MLP neurons of a small language model. Each row is named by its layer, matrix (gate and up: input weights; down: output weights) and neuron, and shows model dimensions 0-191. Each number is 128 + 32 x the weight over its row's rms, rounded and kept within 0 to 255. Numbers have three digits each. A neuron's up and down rows have the sign that makes its largest values positive.
Before each neuron's rows, "fires before" lists the tokens most often just after its 100 highest values on Wikipedia text that the model never trained on.

fires before: "1", "0", "2"
L4.gate233:147094129154137161126186130128100186129113084078145110175168139151080095117079105142171103116095075086092101131118083142191145102106131152100149072094127123102136134070101166093094151153165141099147121121144091154138099133154108120111150120099149158170119083116153084114128082096100114055174128090154086118094140100141139113194100110077153073131099107096112080071099060123139150158096132115187115158187083097125148123148160149077083168095118119129093173130146118130171116194116151091095132099162081136143135146134122043158179141128148084146088112175080154187060115141114146135
L4.up233:138073069102093151158082160088105153134089117125111112061078175131128177108111062158152185164153108159113108116108098141119120111136148110059104148074132116168160119093129109142119162089124123113143133112153151174124098099174140130065153113150121067091164103097081143166115130205159125136069146144159076067159041059113080130118161095059093080087080091164111100132171116161175172137121107124116093167133124094118140096167144120145167108140153122094084101175140103134152110124166089086120128058145157138150110105102117140121101099094128170118051145091114092131075115131130100155
L4.down233:123106129134143144113142156132117100150164128157164137122054154143137151078110100103105104126056153050112141125144143115062126134112148148124106110121098141126128093104151116139207100104139099071091139134119083174127119165133140125141090106174086160158089093099147105095181125074090119045145109120122078157108115112130118167153133156139165104150112120105121116159094105110111098160095124135176065110147161181134127125133142099074172134164152074077115200121099121127136104195086179124131090143116151162155116119063065190168144135118148085157169147100090173177175146119128102155

fires before: "3", "2", "0", "1", "4", "5"
L2.gate619:151134102143133141140122123107126152116173086061204163132115151116102090129132147112153134074084178129082149152169081146156147134140035158149167174102150146101135112099140135138090177123203126111002116100105112089090061155099091139140141129159157122176145168156093091099128121134127166104136138045096176097153116113128146129140090113111153111140064120112137121018143126148121102072122082127113123184065136096145210135122030111116117081130033159127118156111138154105151081196094149096099109087138142136125149159119130101113146154158117103143170139155138142163141098135126110144
L2.up619:064137091127121096060115191079094107099104168176135135101138112149176138139134097105114191139151105163144139092065158159103118086107131154140090150125072127158085133138172136157105081114100101146158081123161128093099120099138199164127122179140094096141136161140132088188062113087120137105144129167058084166138141195169211140092143099148119114122144102123139160195084198098126115181132114128138139123177119146167121121120126123171119162156119093110139133195112109191083169113172119189114100172111044084086125097162167130048121062130116120111134108148137104147133130093079131132
L2.down619:107160194107160115152113140138075115169157150136078126146155119116143149083143157169107027134115116124084122188132138102158193158177162174106115099144136134098140164154120113112168081168126114054135192125056125136175083080077133153116137092140127122130146162129157148122098110152130096159098101182094128135146136157112078144122138111171162166138117140128161108153130109202065117127202139124132088079134105140082190151124155111075144104160141182126072052134121144085145098118145139133128158151106141094118171142113142074114133117078183120120157131106065095111163169129152136121

fires before: "2", "1", "9", "8"
L6.gate276:097193154107146153097146127129143118179140081114191085142119156093160158128149142153166129146116175099112104137081152140128168129177155127100112117108144126116123106155093250111081167096119107163154190191131141147149081148145140108149171084162180136103121105145112171066120110120105129130172115112143076130144056058159137150122107118102116119150113071136078064097162124115147097163123099161140096130132097155136102090173135139187121210149180114117085143100113151100113102128135156105145156099070141127092140102069133102100168120147156132061150090132155129159115110137112072150
L6.up276:146148170118122129152079130089076155140097116149177081063150138114136176156100047146169115098099136102130149104180155128181115121078077150123058143150167136088095114107151140096111148132109168120143107200097151144088110103146156131134106167171089134136137142037155133113077083109143135130089103115145114116112102102093074095082136123139139166152116152200142115143093048099110176154134101135117126122102143082158088103139135084112166117112114047157121072145175141186115129181128097129111146125162117141135082099153129129119126172113117104129178116189141119206146046155144127143
L6.down276:169150133103075109169094147125085148128189083159122164087146115144103128084110128091105103097131133050126155141140164152077201137102083130074098152139102155121156134080071144110108124190113093143096079081138137150151185116111180097128096187140119097173111151039111078127099138135165095118181106141174103118144212103173160105094107143124177121122112143112072105133157130117106154086187137110109155148079162151114150174089069118103095085120079204201137101092131126197124122125132114126108156127206061156113153142126125239128100168126119112121129158141149168113116145103143165099

fires before: "0", "1", "2", "th"
L3.gate315:139130102195179107151139159132166159126193110142143157164169123126134088133081176107111132163122124133090143180118099120117131142131085131150089090097115111105137104145150143106180089149095109104132122159076106118113112175144076094163178088143193132113156089101133146153103139148157103137186100105095085133053119155115122130141110104164125092149099177088108052129089071145094154142148122096120127111126125131182097115142220120169102143083140114161066096119132172099166173107105083104151134146115108149092091129084141097113118119103139160112115134166162157185150166128174109124
L3.up315:150136125115114113145127138145129153128065131123101109099050076106062150121097124082145124099102139139134155139162181138093107142177131128134104207128123096146165093112093124046109086110120160143107114098127188121114106087114144149108111195116128126137150101172116108132149092042078115149051136183160108105202066111159117104078159125153104098103115114199128171140155120109080101148095077134082119138085124155094160204145181130140131101081117112123153149109180160130116131148134103104145153111112133145150102113119118120127117079159186131123142146072127127074170106187072188135
L3.down315:129112136162148128163135190179166118177130147114207112154175116122150074092120140110142098162075117163153132183145130102133157163185115145139117034123114093099160110151192087124149090141149078110118151160113078155126152141176061136144121120100096193120152147106078172178113132114149091061189121129132144109095084183159137122152135153137099070187122094146144082113122148158076110151174142025146180144170179156179114099140132122163125122126152123104105156117133139112124161120131153080141160107141144167189087130136076088125149128126125110159128152203134148163139133110130140142

fires before: "9", "7", "8", "2", "6"
L2.gate644:156097133108089106096124088157145197121086066059120116136121117126060110142111135081170089118080105122183094080134075121129123091159129105178101188144122137102161129127079166143093139125108151142187125165147075074153146099107113137142101080104179141112134068117093157111132106138147082086110125065149132133105110107098128101096088107116153137128080114185158044213155073123134179115112170189089138158134125192141161147129146166091081126146160133102091099119160109129164101174119178135132131147133109108151148160148157155136175155138156132048129124134123140129089121125131091070
L2.up644:164183168111145134116200139097145192132108080062154195191128108131040125144119136166134110117119114069163153097186102122142134132157094168107125097064116147165106113143110188095118155154162111145103102120110133087090119123150121190184153182141113081177116088154115098211075111116117103073123103098076145118117094103144083145063102101103160158106169119124153095121092104111196104158148110127117169156121095114139132078149083107083041126118124133172105082155152156165124163168123134138108097123162139111067088143116126104119164139119144144092144113156173159102145104127128102119
L2.down644:146171084128143157139109127091159107067116157126113122111107164074114087143158124111123144105141038099144133102145068119130081121131107111118117104110164123126160078114124135105147168115139074105092069108141199151117154156127057122170152162106144107149123224125142137098163122080142143115132126101144146118111211137173157106159119160129135151096119132083083144064181188095159106126096108161157173115150134114135070106148101137124106045059135148094102168131125125185157191069107133114156114115088099129112089076078065191121130111147103125179179083118137131173152139116168117145

fires before: "2", "1", "0", "9"
L4.gate330:107155176136190140115142170118090106155135141146215089172121126122149144106111077074127133065142136137137119127177077098168146122137077165129112096069153127155120145076103143142137173086153131224162163125111143127159134069158076141172120087169170126140087112123208107184150088126171123158152185110149120124127148136101129171087202158144126142165147117132102048169138102100093097154101139138153139179118081119168130073143148164152156188040201117143140158096115130082181212130118075136134083133112126156139177137132108115145083144172136096116098099151098169152149135159122063150
L4.up330:087184143129120157111146112134061185119123113084137095173113131148137118114126089158141159133118113098144135147105147080205122148070093204126131122123104108136128127122091132143137172128130122172121123140129167177119172139152146163141111114152132102162123062063119103120097131140136094128212145147130189146138157133109130148089146096099114113223180085154170103102131091116115121199172121146117154132130062081135151129122064161077081092096157093172083117226060147130160124163104141126144094111082109151118169081118124177107141143110184138140136154108066165117095148175167127133
L4.down330:122170143154101117152130085151169100166112109090148189093120157192098089170135144130129043093127120073117087150119095127111136167076159158150110181116156123121128157069088125108190087141184133062173100096110152066122154196082121163109084096105152092112137118123154129141116153145125144113143142148133144150167166066110140121167139177119125111148125104134142114100131118095159053052126188135105153069108152135109153140096138126136136152113113181185166112116125122228115141096187110059131139150096118133169157105068119121132147111097158177104172140154073156081138177075138126058

fires before: "2", " |", "1", "4", "5"
L2.gate301:137102133106128139161193139083165162122168068113154095133148158183123095141184093143174102075123083077098144150116131120111140109124091148092166109123136144054228188091110085175110099096097192138160151147153152193121060174087119060168141144133185141178103095134113118122176143111138123110179107041133108135106128065130115099125119161145110148160083056135155100138079109131126152119083133141145105141108065100176151098187145145156125121124112095128071144111132147134169056171135124115121124102127148115125099094108119078079222167145082124164113156169143141111098161192107089114
L2.up301:141144126055139111188130118115088102103107102147084090148109117155149104078163085116068102143162139159139105059089139127148109142168098145131091136148128148148107116140144166140087130103167158210137118142148172123171145084152139136150179107144134156100065104082126180128118176172122117128062169124096092143193063118125096155134165185134151157144162147135136147150117155152126165182148135169144100198169122049136141029157122127133103125135107104136187094134083125137098091135122095187177153109105168188097140143137091175122110142096145055110130134089115134143123067064086107148
L2.down301:102064163125110153122135143137174159160120115136120109074108126123146157040080118127181115062114109088109162188142096119089164127157133117131131133165061136095164111067133073141124106094156136043147132093108076190139089156107128083155080142162133137122108118176123107170142146108149080162136105083153105138113168052114130122067137172088188114139073110139120138130198093111111144119103158104144120151116074130174115150090168135115165094143158164078103123132175094119133097118112124071120153140109117151139120118089115035103152150072110168183151114160055162081110150153138137129

fires before: "1", "2", "0", ","
L3.gate189:148170122120101117205146108189163135201198062079142118119126116118166130107075181130049149077087159142132129132059147112113115103142064084156181107101144120127139153117122115119126176137144155109115154079092163109109142121115066146176194158125164098125130041070134198176120143160143072159175096129133138112124110079053114119078120104157122069178067120189159149150129144052096204107138167132119139112108102141170157083101104087156039132127092118097129134152133189079135094117140103100122149075125123105138118076069140087107138152123102111144126141141109105117106140150138095101
L3.up189:154171086154183166175100098145108187109129122157117133166145111142147197156147092058106110134135099152124118096121125111129106120068122093126075080135122077077149167136133116108175182120095169113085075136143143097071101080140134136115181160097104131162135113121116109149126151148076088131139185124133133080086158168122136115131089116157148146080165054142119074195170092095192185133159195106165128080117129110109066174156147189155103186120102107100137151159116077105159160129131160081155108131108154149120140107055127172154083139152179110132120078144123176088150143163185195193
L3.down189:204085089205128158152167124133135121132097116133141107140129117192122183205134104156181134128128105148102171144151125173140205107146206138113109078102129135115110173076200199063076091150122153132180141113134115162159140109130160109122100101144056133181131124142141135123141167134091143140143086122123114139148105149068057159115102176097135085058120129179066126122106126191117160107111105115055119127103144117091120105098155091131112163174171160099144127159125144182105123150116071131156107169092184097116180151119152064144120174106155108093127102128119189126109136137094141158

fires before: " |", "2", ".", "1", ":", " –"
L6.gate121:154118085124076077121156149140152115192067119078180152189117054077130136103120098064146116140145148136081145115105137122118176081115100155079119142130099171169134160125077161118127100110107084127145102156114126099142126201121055107163125113091174145152090104205127153155155096076163169158088161114147117116060141087104125098097124122166168138137131122140110080143159137157096171086107125114179142160148109160179146130110198056091134175147091128102140155115160171101147183166161110204136142087082117117118129095133181073062123137107112143163123137119148155117112108153091064140
L6.up121:160104117066108087168120105105093143073099153125128120184135102144161119153124120136134100029159112112082170133149175136071125137111122113109142125139121150107177132079165173134083095098171124107050086105119106092104105158153108143183120155197169157187134091189162103191126110097110147118070154117152153119143143153164078082132117159217129127114117127166125115128148105117104174128092124077098101089095102131103188125156128080097130132106082110090128109129202159145082105114141147095173128100086152135061182122175100122122097138095103143177125050118113166070160080091092164140
L6.down121:103092116070146150156124138130125122098095167161114124166126156188199098172129129166188123087158084087154094176131125093104104145153081106120140139135135088041134097167180139133157135151108137141158144170101132092157068076141141139148150203164110168166164107108112106137147200155143091151137117097130113103111150169129127109127083165123096109097117120175083192092121131107095112129142183103071113107100118077135166136169051146131170082134118091102149129111099107144084090111122138143188147165109124159165143124126082197143095113132130193096134153152138153092183125108121178162

fires before: " |", "0", ":", "–", ",", "1"
L4.gate92:102075123092069148158166165144085149100176112126149145138134067101114169107150079126105093105113130139120152172122175123128170131139084107148156158128156122132146118150124175152160136202181081088075182154079114120107167180112103092146118139155155119146176123219178128153132063130129114163093104114088193105137084172118129104115186147104146114104105084190179144106128090106123118153161068116188105162136159197133133190131120099090067124083150114118160163113094155096108121100106126124103143120142093155162124114174137076137144096112085231158118082134105171090114084141145145137
L4.up92:144125147097203061097083107131102162135058112161137084160105161150161109111100160147119197085164100092134124084094072167154117111136114126168077184129107153098125162109151145149120163124171163110147044127145150101103055153193189127164147193142122136138084104142118119155142169150124082086096128114161125052145186136116107081138149058141111161139154126074146041169142144120182081130153167105115095087103117114136117115124181117195161043144119123071111117187185115171136197165102140100164140153078103156122167137092104137151136173156092118134135109133104114165088149087141093150
L4.down92:164096180114217120164163060165158079163114133126103161187174156110123141162137123164149128159093128092150167105112117152098187124119141160120141071103093120157123197155158106099133158099135118039074146142141088086126100118124173128120134144133124123171117119136133116104130180057097103116162096169134087106110178103091168154163124111127085127145088101098067076116169136164091178104134085144139171098123166146083209109100137134123169141175129145125137078125161160114117168158128070153136120147152147132146149167099117090126137166135162112149140088119146130171207162139144117166